{"n_layer": 22, "d_model": 192, "n_head": 3, "n_kv_head": 3, "head_dim": 64, "d_mlp": 512, "vocab_size": 512, "activation": "reglu", "norm": "rmsnorm", "norm_place": "pre", "norm_eps": 1e-05, "positions": "rope", "rope_base": 100000.0, "rope_fraction": 1.0, "qk_norm": false, "attn_scale": 0.125, "bias": "none", "tie_embeddings": false, "parallel_block": false, "init": "trunc", "init_std_qkv": 0.057, "init_std_o": 0.00859, "init_std_up": 0.057, "init_std_down": 0.00526, "optimizer": "muon_variant", "lr": 0.0059, "lr_mult_qkv": 0.5, "lr_mult_o": 4.0, "lr_mult_down": 0.7, "beta1": 0.95, "lr_head": 0.00329, "grad_clip": 1.0, "warmup_steps": 200, "schedule": "wsd", "decay_fraction": 0.727, "decay_shape": "linear", "final_lr_fraction": 0.02, "batch_tokens": [16384, 32768], "seq_len": 1024, "doc_mask": false, "train_tokens": 536900000, "steps": 21956, "dataset": "wikipedia_en"}
MLP neurons of a small language model. Each row is named by its layer, matrix (gate and up: input weights; down: output weights) and neuron, and shows model dimensions 80-175. Each number is 128 + 32 x the weight over its row's rms, rounded and kept within 0 to 255. A neuron's up and down rows have the sign that makes its largest values positive.
After each neuron's rows, "fires before" lists the tokens most often just after its 100 highest values on Wikipedia text that the model never trained on; "fires on" lists the tokens most often at its 100 highest values on Wikipedia text that the model never trained on. A number after a token or word is its count.

L6.gate424 [164 121 128 137  98 129  91 119 145 133 167  83 193 237 108  86 109 113 164 149 119 159 119 147 147 154 132 107 142 114 119  88 168 155 117 130 149 189  86 123  80 189  87 128 169 125 170 113 101  94 106 103 108  84 194 151 132 149 100 121  89 138 164 123  96  92 138 152 116 116 103  84 155 117 149 122  65 103  86 131 148 136 109 118  77 135 113 138 118 110 140  86  82 142 107 109]
L6.up424 [123 152 127 119 104 142 144 110  88 109 118 128 139 164 131 152  98 143 129 128  54 146 111 156 119 167 158 112 148 149 146  74 145 208 176 186  93 110 124 175 131 100 108  64 143 175 190 115 105 122 128  79 136  56 149 127 112 149 121 133 119  85 141 116 127 138 111 125 150  93 114 124 122 134  88 124  95 148 110 140 158 150 117 109 132  90 164 114 159 135 113 172 110 150 116  98]
L6.down424 [135 116 155  63 162  95 136  99 164  93 104 144  91 111  67 135 181 145 157 158 160 155 129 109 168 147 140 158  61 138  96 137  84 123 120 144 176 101  94 158 157  88 115 105 120 167 196 151 126  99  89  84 115 190 159 168 136 193  91 135  49 126 192 112  81 144 165 127 110 146 120 108 115 169 124 125  46 180  73 145 137 118 101 149 133 111 150 130 127 121 118 122 139 131 121 178]
fires before: "c" 41, "m" 16, "ad" 5, "ou" 5, "ro" 5
fires on: "c" 63, "d" 37

L6.gate444 [146 131 110 183  92  94 149 137  80 109 155  96 136 153 116  63 195 121  50 169  91 171  88 141 167 188 123 157 171  53 160  81 147 209 120 106 164 139  44 119 123 131 154  97 188 157 157 119 132  96 114  80 156 126 164 129 133 135 102 110 129 114 165 139  86 121 134 112 103  55 127  88 103 142  76 129 201 115 156 137  90 115 116 136 103 109 100 100 146 121 161 172 191 173 149 147]
L6.up444 [157 120 111 189 133 143 152 162 113 146 169  84 154 227  76  76 112 156  86 151  98 111  78 131  73 174 139 128 154 116 153 103 206 185 170 103 148  78 146  72 133 131 111  73 149 137  89 124 107 129 135  98 142 120 179 121  81 147  58 104 140 121 152 131 129 160 157  91 116  73 112 151 122 112 114 137 158 121  91 148  80 124  85 127 103 125 120 132 177 126 188 120 169 121 146 101]
L6.down444 [177 100 113 137 146 135 106 110 133 124 127 126  84 178 158  98 168 134  64  83  72 146 150 155 155 105 183 163 187 133 131 126 113 212 132 123 199  97 168  84 153  65 115 120 158 140 118 118 138 113 124 102 130 144  99  83 130 133 112  90 110 122 133 135 120 145 137 132 133  84 105 109  81 220 100 119 204 132 134  98 149  49 110 137  61 150 116 106 123 142 171 114 174 169 122  72]
fires before: "\n" 36, "A" 6, "p" 6, "M" 4
fires on: "\n" 72, "ir" 27

L4.gate420 [114  98 171  91 116 142 111 123  82 192 125 130 111 136 189 168  67 176 167 115 135 166  42 155  73 108  93  94  70 129  80 122 153 157 119 104 140 171 139 120  80 131 130 119  67 134 194 191 143 105 157 118  91 103 116  47 104 105 191  85 137 166 125  68 111 105 156 168 123  77 170 131 100 146 104 119 128  90  50 128 165  88 109 133 152 141 193 162 123 131 122 171 193 120 103 111]
L4.up420 [ 98 105 182 114 107 166 118 112  98 187 110 105 104 158 148 159  71 213 144  92 151 193  79 143  80 125 118  74  94 119 102 112 115 159 111 115 163 142 113 150  93 178 150 131  67 127 199 179 122 137 160 109 115  99  87  67 109  97 225 101 148 182 129 118  94 133 153 113 136 128 171  90 115 153  92 122 115  88  59 113 169  93  94 146 181 194 169 158 148 136 111 168 158 157  89 111]
L4.down420 [150  79 154  70  94  90 171  86 214 169 141 158 122 160 150 150 145 187 141 165 128 146 122 127 146  93 137 121 118 163  72  76 115 112 152 183  95 139 147 136  95 142 184 187 139 103 190 164 148 146 151 171 139 126  90  90 105 139 170 142 118 104  90 119 117 111 184 120 102  84  81 159  67 124 108 121 129 165  64 171 121  97 102 112 101  82 121 178  65 155 123 153 139 139 102  97]
fires before: "re" 16, "et" 12, "ol" 10, "ew" 8, "ed" 8, "ou" 7
fires on: "i" 96, "s" 4

L6.gate11 [110 168 117 152 110 153 107 117 106 175 144  77 163 107 131 142 101 138 115 113 146 124 104 137 166 116 111 168 162 119 157 107 138 119 105  57 162  70 141  86  88 152 110 166 167 210  98 117 147  58 125 104 174  41 181  84  79  78 150 139 149  52 139 154 156 120 171 128 162  96 185 134 119 113 110 128 167 113 115 158  44 128 145 186 101 128  98 106 154 166 159 135 132 132 109 107]
L6.up11 [141  90 133 164 104 143 158 137 111  92 113 102 131 139  71 137  66  94 149 118  70  96 141  73 143 113 161 115 128 132 184 165 207 114  65  87 156 117  88 106 152 161  80 113 135 163 124  81 127  60 140 130 136 154 199 137  98 152 134 111 118 120 119 173 121  97 159 105  93 105  86 155  99 129 125  89 166 105 148 147 115 117  75 164  49 134 136  74 133 113 186 159 143  74 178 137]
L6.down11 [141 151 131  98 145 132 150 121 209 108 119  97  85 162  77 129 106  69 118 104 124  77 104 162 106 146 193  83 179 126 156  94 102 131  88 105 205  87 134 112 126 135  74 115 136 158 127  75 139 102 137 133 168 130 150  78 114 133  87  67  75  39 135 150 133 175 116 131 171 129 154  89 134 154 127 169 114 138 140 118 125  89 156 120 128 147  69 106 125 120 180 108 133 122  97  85]
fires before: "\n" 53, "f" 10, "A" 6, "M" 4
fires on: "\n" 86, "f" 14

L3.gate176 [ 93  92 161 146  94 129 121 126  94 123 135 157 105 169 128 174 139 117 135 141 119  97 125 102 121 107 105 132  70 141 122 112 164 134 107  78 211 111 113 130  84 144 141  74  85 174 120 182 219  67 121 100  93  87 131  89 123 141 188 145 121 155 144 104 187 131 168 162  93 117 140 114 183  94 140  83 141 141 112 148 105 110 123 179 150 117 186 193 151 179 110 124 138 116 147 135]
L3.up176 [ 84  85 137 175  79  95 142 107 109 109 115 145 123 127 111  94  82 161 110 107  79  90 113 100 124 125 142 180  83 150  72  69 132  91  90  66 149 115  89 118 102 131 129  94  83 158 135 134 127  97 124 132 120 107 130  81 115 138 191 175 117  93 118  75 163 113 161 129  91  80 144 138 209  85 100 116 176 117  84 126 138 143  96 112 169 157 167 164 110 206 139 104 100 115 126 172]
L3.down176 [170  33 105 121  96 128 178  65 133 134 135 122 153 171 167 176 127 150 120 139 177 172 118 104 111 123 144 176 133 129 114 112 136 179 153 166 165  99 108 109 131 129 197 124  81 192 133 156 125  92 136  93 118 162  59 132 138 170 191  87 109 113 125 140 118 110 169 111  32 111  97 112 138  83 119 142 166 151 109 161  89 121 135 150  90 130 160 145 140 130 172 134 127 137 104 131]
fires before: "ew" 27, "ou" 16, "et" 11, "al" 10, "ol" 8, "ation" 6
fires on: "i" 80, "oc" 10, "el" 5

L3.gate500 [139 171 143 175 129  60 160  86 204 138  93 146 127 117 124 198 130 159  73 114 162  74 142 140 122 103 113 122 168 110  75 110 125  51 142 177 120 133 160 122 179 129 181  68 151 186 144 136  92 165 137 144 131 122 113 135  95 114 126 141 182 126 104 141 133 143 108 114 145  79 133 101 137 118 122  78 112  83 118 113  83  84 119 154 184 136 163 134 139 102 137 123 125  80 123 130]
L3.up500 [104 158 146 140 130  73 159 125 147 143  74 183  96 130 135 218 163 134 113 110 201  70 156  87 145 100 153 121 133 115  60 102 155  18 134 177 112 143 123 107 162 154 174  90 128 161 108 161 139 183 128 134 139 134 159 114 132 106 126 130 163 116 112 148 127 113 111 125 121  87 179  79 123 141 110  97 131 101 120  80  74  61 155 170 165 197 135 116 141  67 145 127 133  76 110 128]
L3.down500 [129 128 112  93  86 167  99  99 109 143 147 120  75  82  98 195 152 114 101  91 131  91 138 122 127 129 158 211 120 105 108 117 165 168  78 108 112 151 184 136 141 164 139 125 132 118  95 159  99  41 132 118 128 152 128 122 146 124 138  90 201  81 103 132 134 208 115 131 122 166 132 143 130 148 142 111 108 126 111 126 159 108 101 103 124 147 200 157 121 119 119 129 125  98 135 142]
fires before: "p" 19, "t" 18, "k" 9, "w" 9, "s" 7
fires on: "or" 24, "ro" 22, "ul" 18, "ric" 17, "ri" 8, "oc" 6

L6.gate183 [ 85 155 129 131  95 130 112 181 144 101 124 116 121 211 163 126  93 103 158 124 181 114 141 131  95 131 176 134 146  72  94 125 129 127 165 121  90 125 134 144 177  91 108 151 134 112  87 103  92 174 174 122 125  89 164 111 130 148  81 101 137 125 163 142  41 182 134 166 110 140 122 100 110 115 146 181 171 137 143 203 115 109 137 147 106 139 136 109 157 114  76 135 123 171 111 149]
L6.up183 [135 124 127  62  61 108 108  88 169 169  81 167 133 186 193 222 151  94 161  69 184 118 144  76 170 135 147 117 151 120 104  40 145  87 103  97  83 129  78 158 126  99 125 109 158 151 131 122 157 128 157 101 111  85 178 101 169 106 127 134 152  39 144 163  13 154 108 155 159  93 106 114 103 151  83 106 139 141 147 149 126 134 100 196 163 142 101 119 143  89 147 153 121 212 131  85]
L6.down183 [ 88 165 168  94  96 114  74 163 116  88 147 172 140 105 114  96 118 164 164 148 132  73 112 136 155 122 111  71  98 125  83 127  94 132 199 114 161 115  94 121 121 127 118 154 114 140  91 149 129  95 115 113 141 138 124 137  96 173 119  67 166 117 122 135 127 169 116 121 104 151 189 140 155 142  61 212 183  90 136 124 134 109 209  82 102 168 145 205 152 110  84 146  85 136 122 157]
fires before: "e" 24, "s" 14, "ing" 9, "h" 5, "es" 4, "le" 4
fires on: "as" 37, "ak" 25, "od" 16, "'s" 11, "d" 4

L5.gate38 [ 97 163 125 129 145 156  87  90 166 118 233 112 167 109 173 166 112  64 144 157 184 132  98  84 133 109 146 124 198 155  81  86 151 137 141 159  95 117  96 117 134  97  84 137 144 147 108 162 132 152 115 204  93 137 137 100 138 164 130 106 158 113 112 115  99 176 129 135 127 124 104 172 207  96 146 143  94 117 156 167  70 122 114 163 178 167 140  78 171 160 114 229 105 163 110  95]
L5.up38 [107 163 136 151 161 182  41  58 145 107 216 114 157 111 170 131 112 123 132 121 170 112 165  70 121  97 136  97 153 125  80  91 135 141 158 142 107 125  68 113 162 100  91  70 151 109 132 176 112 162 128 169 124 162 128 107 127 188 115 116 167 107 105 131  57 224 108 139 183  91  90 118 162 118  95 139 107 147 162 213  69 104 100 149 126 138 151 130 149 129  81 183 153 160  91 137]
L5.down38 [140 108 133 146 143 128 131 124 102  58 132 111 175 163  78 159 126 104 123 132 117 146 215  88 147 145 123 137 198 103 128 169 160 151 170 167 109 163  92  69 133  60  86 179 143 100 113 141 159 173 168 154 176 129 117 180 162  55  95 143 110 181  94 104 120 161 109 173 152 124 189 123 130 119 125 142 186  82 139 122 143 171 129 112  98  99 113 130  64  97 129  73 128 143 135 121]
fires before: "e" 26, "y" 15, "i" 5, "h" 5, "id" 5, "a" 4
fires on: "od" 55, "as" 17, "\n" 14, "d" 7, "and" 6

L4.gate47 [ 89 157 117 123 186 116 138  99 134 148 132 129  88  85 163 127 243  90 100 112  77  32  66 118 131  86 117 143 122 151 136 159 144  70 118 146 146 103  84 179 104 166 138 135 103 132 146  99 174 142 109 123 103 123 144 124  89  61 139 161 104  95 136 165 122 146  98 159  77 102 142 137 181 134 134 115 183 101 160 122 102 107 143 107 181 198 135 109 197 131 137 139 135  75  90 102]
L4.up47 [ 96 145  78  87 173 130 130 124 131 156 144 148  78 113 145 129 215 103  77 140  74  41 111 113 112  80 102 124 117 140 134 164 136  50 112 121 143 119 111 194 113 192 171 152 117 157 129  66 196 140 103 135  94 145 149 125 105  46 127 166 135 107 142 151 121 145  87 145  82 110 124 132 156 129 136 128 153  94 130 127 126 113 135  97 184 191 132 122 169 168 163 137 117 104  80 111]
L4.down47 [178 164 130  98 142 136 121  71 186 125 135  81 122 135  82 130 178 189  91 196 130 101 147 156 106  78 136 114 105 110  95  89 135  78 166 158 136 128 129 147 178 195 168 129 141 162 138  67 122 164 108 127  81 142 132 204 175  75 112  93 174  96 131 153 130 161 108 126  72 120  77 126 149 104  91 181 141 111 128 147  91  97 147 147 132 187 142 175 105 151 107 111 147 120 154  92]
fires before: "y" 14, "p" 12, "k" 10, "r" 8, "b" 7, "n" 6
fires on: "or" 85, "oc" 15

L7.gate234 [ 92 100 158 101 142 158 127 120 142  92 109 124 143  83  92  91 193 149 138 146 131 157 106 115 132 140 151 188 137 141 135 134 136  51 164 100 155 125  97 149  70  87  95 118 173 164 136 106 163 140 163 117 130 114 141 125  81 133 165 135  66 100 183  72  93 100 125 142 129  85 105 129 130 101 128 116 100 120  87 152 157 126  72  99 170 200 104 108 140 106 114  42 141 180 113 161]
L7.up234 [136 134 189  73 168 177 128 118 139 117 136 117 110  79 114 153 199 168 109 132 118 185 134  95 110 170 180 130 158 180 192 115 186 117 166 137 145 113 111 178  79  85 124 142 145 182 204 105 154 120 160 106 151  77 137 173 112 115 162 105 123 106 190 146 110 147 137 112  92 118 124 111 137  79  74 136 115 142 111 151 132 159  78 120 142 121 125  83 113 146  95  55 124 168 124 171]
L7.down234 [152 105 114 119 121 144 156 119 132 109  65 140  91 158 124 160 200 188 138 113 170 182 117 181 142 185 129 173 126 119 120 148 141  84 141 110 146 149 118 128 123  79 119 162 117 161 177 138 125 123 129 108  83 121  78 168 156 156 162 139 101 114 159  75 141 136 186  60 144 112 133 141 146 151 164  92  53 161 107 125 140  86 123 144 135 101  91  87 113 147  92  67  88 137  87 148]
fires before: "c" 39, "ou" 20, "ro" 8, "qu" 5, "ad" 5
fires on: "c" 70, "b" 29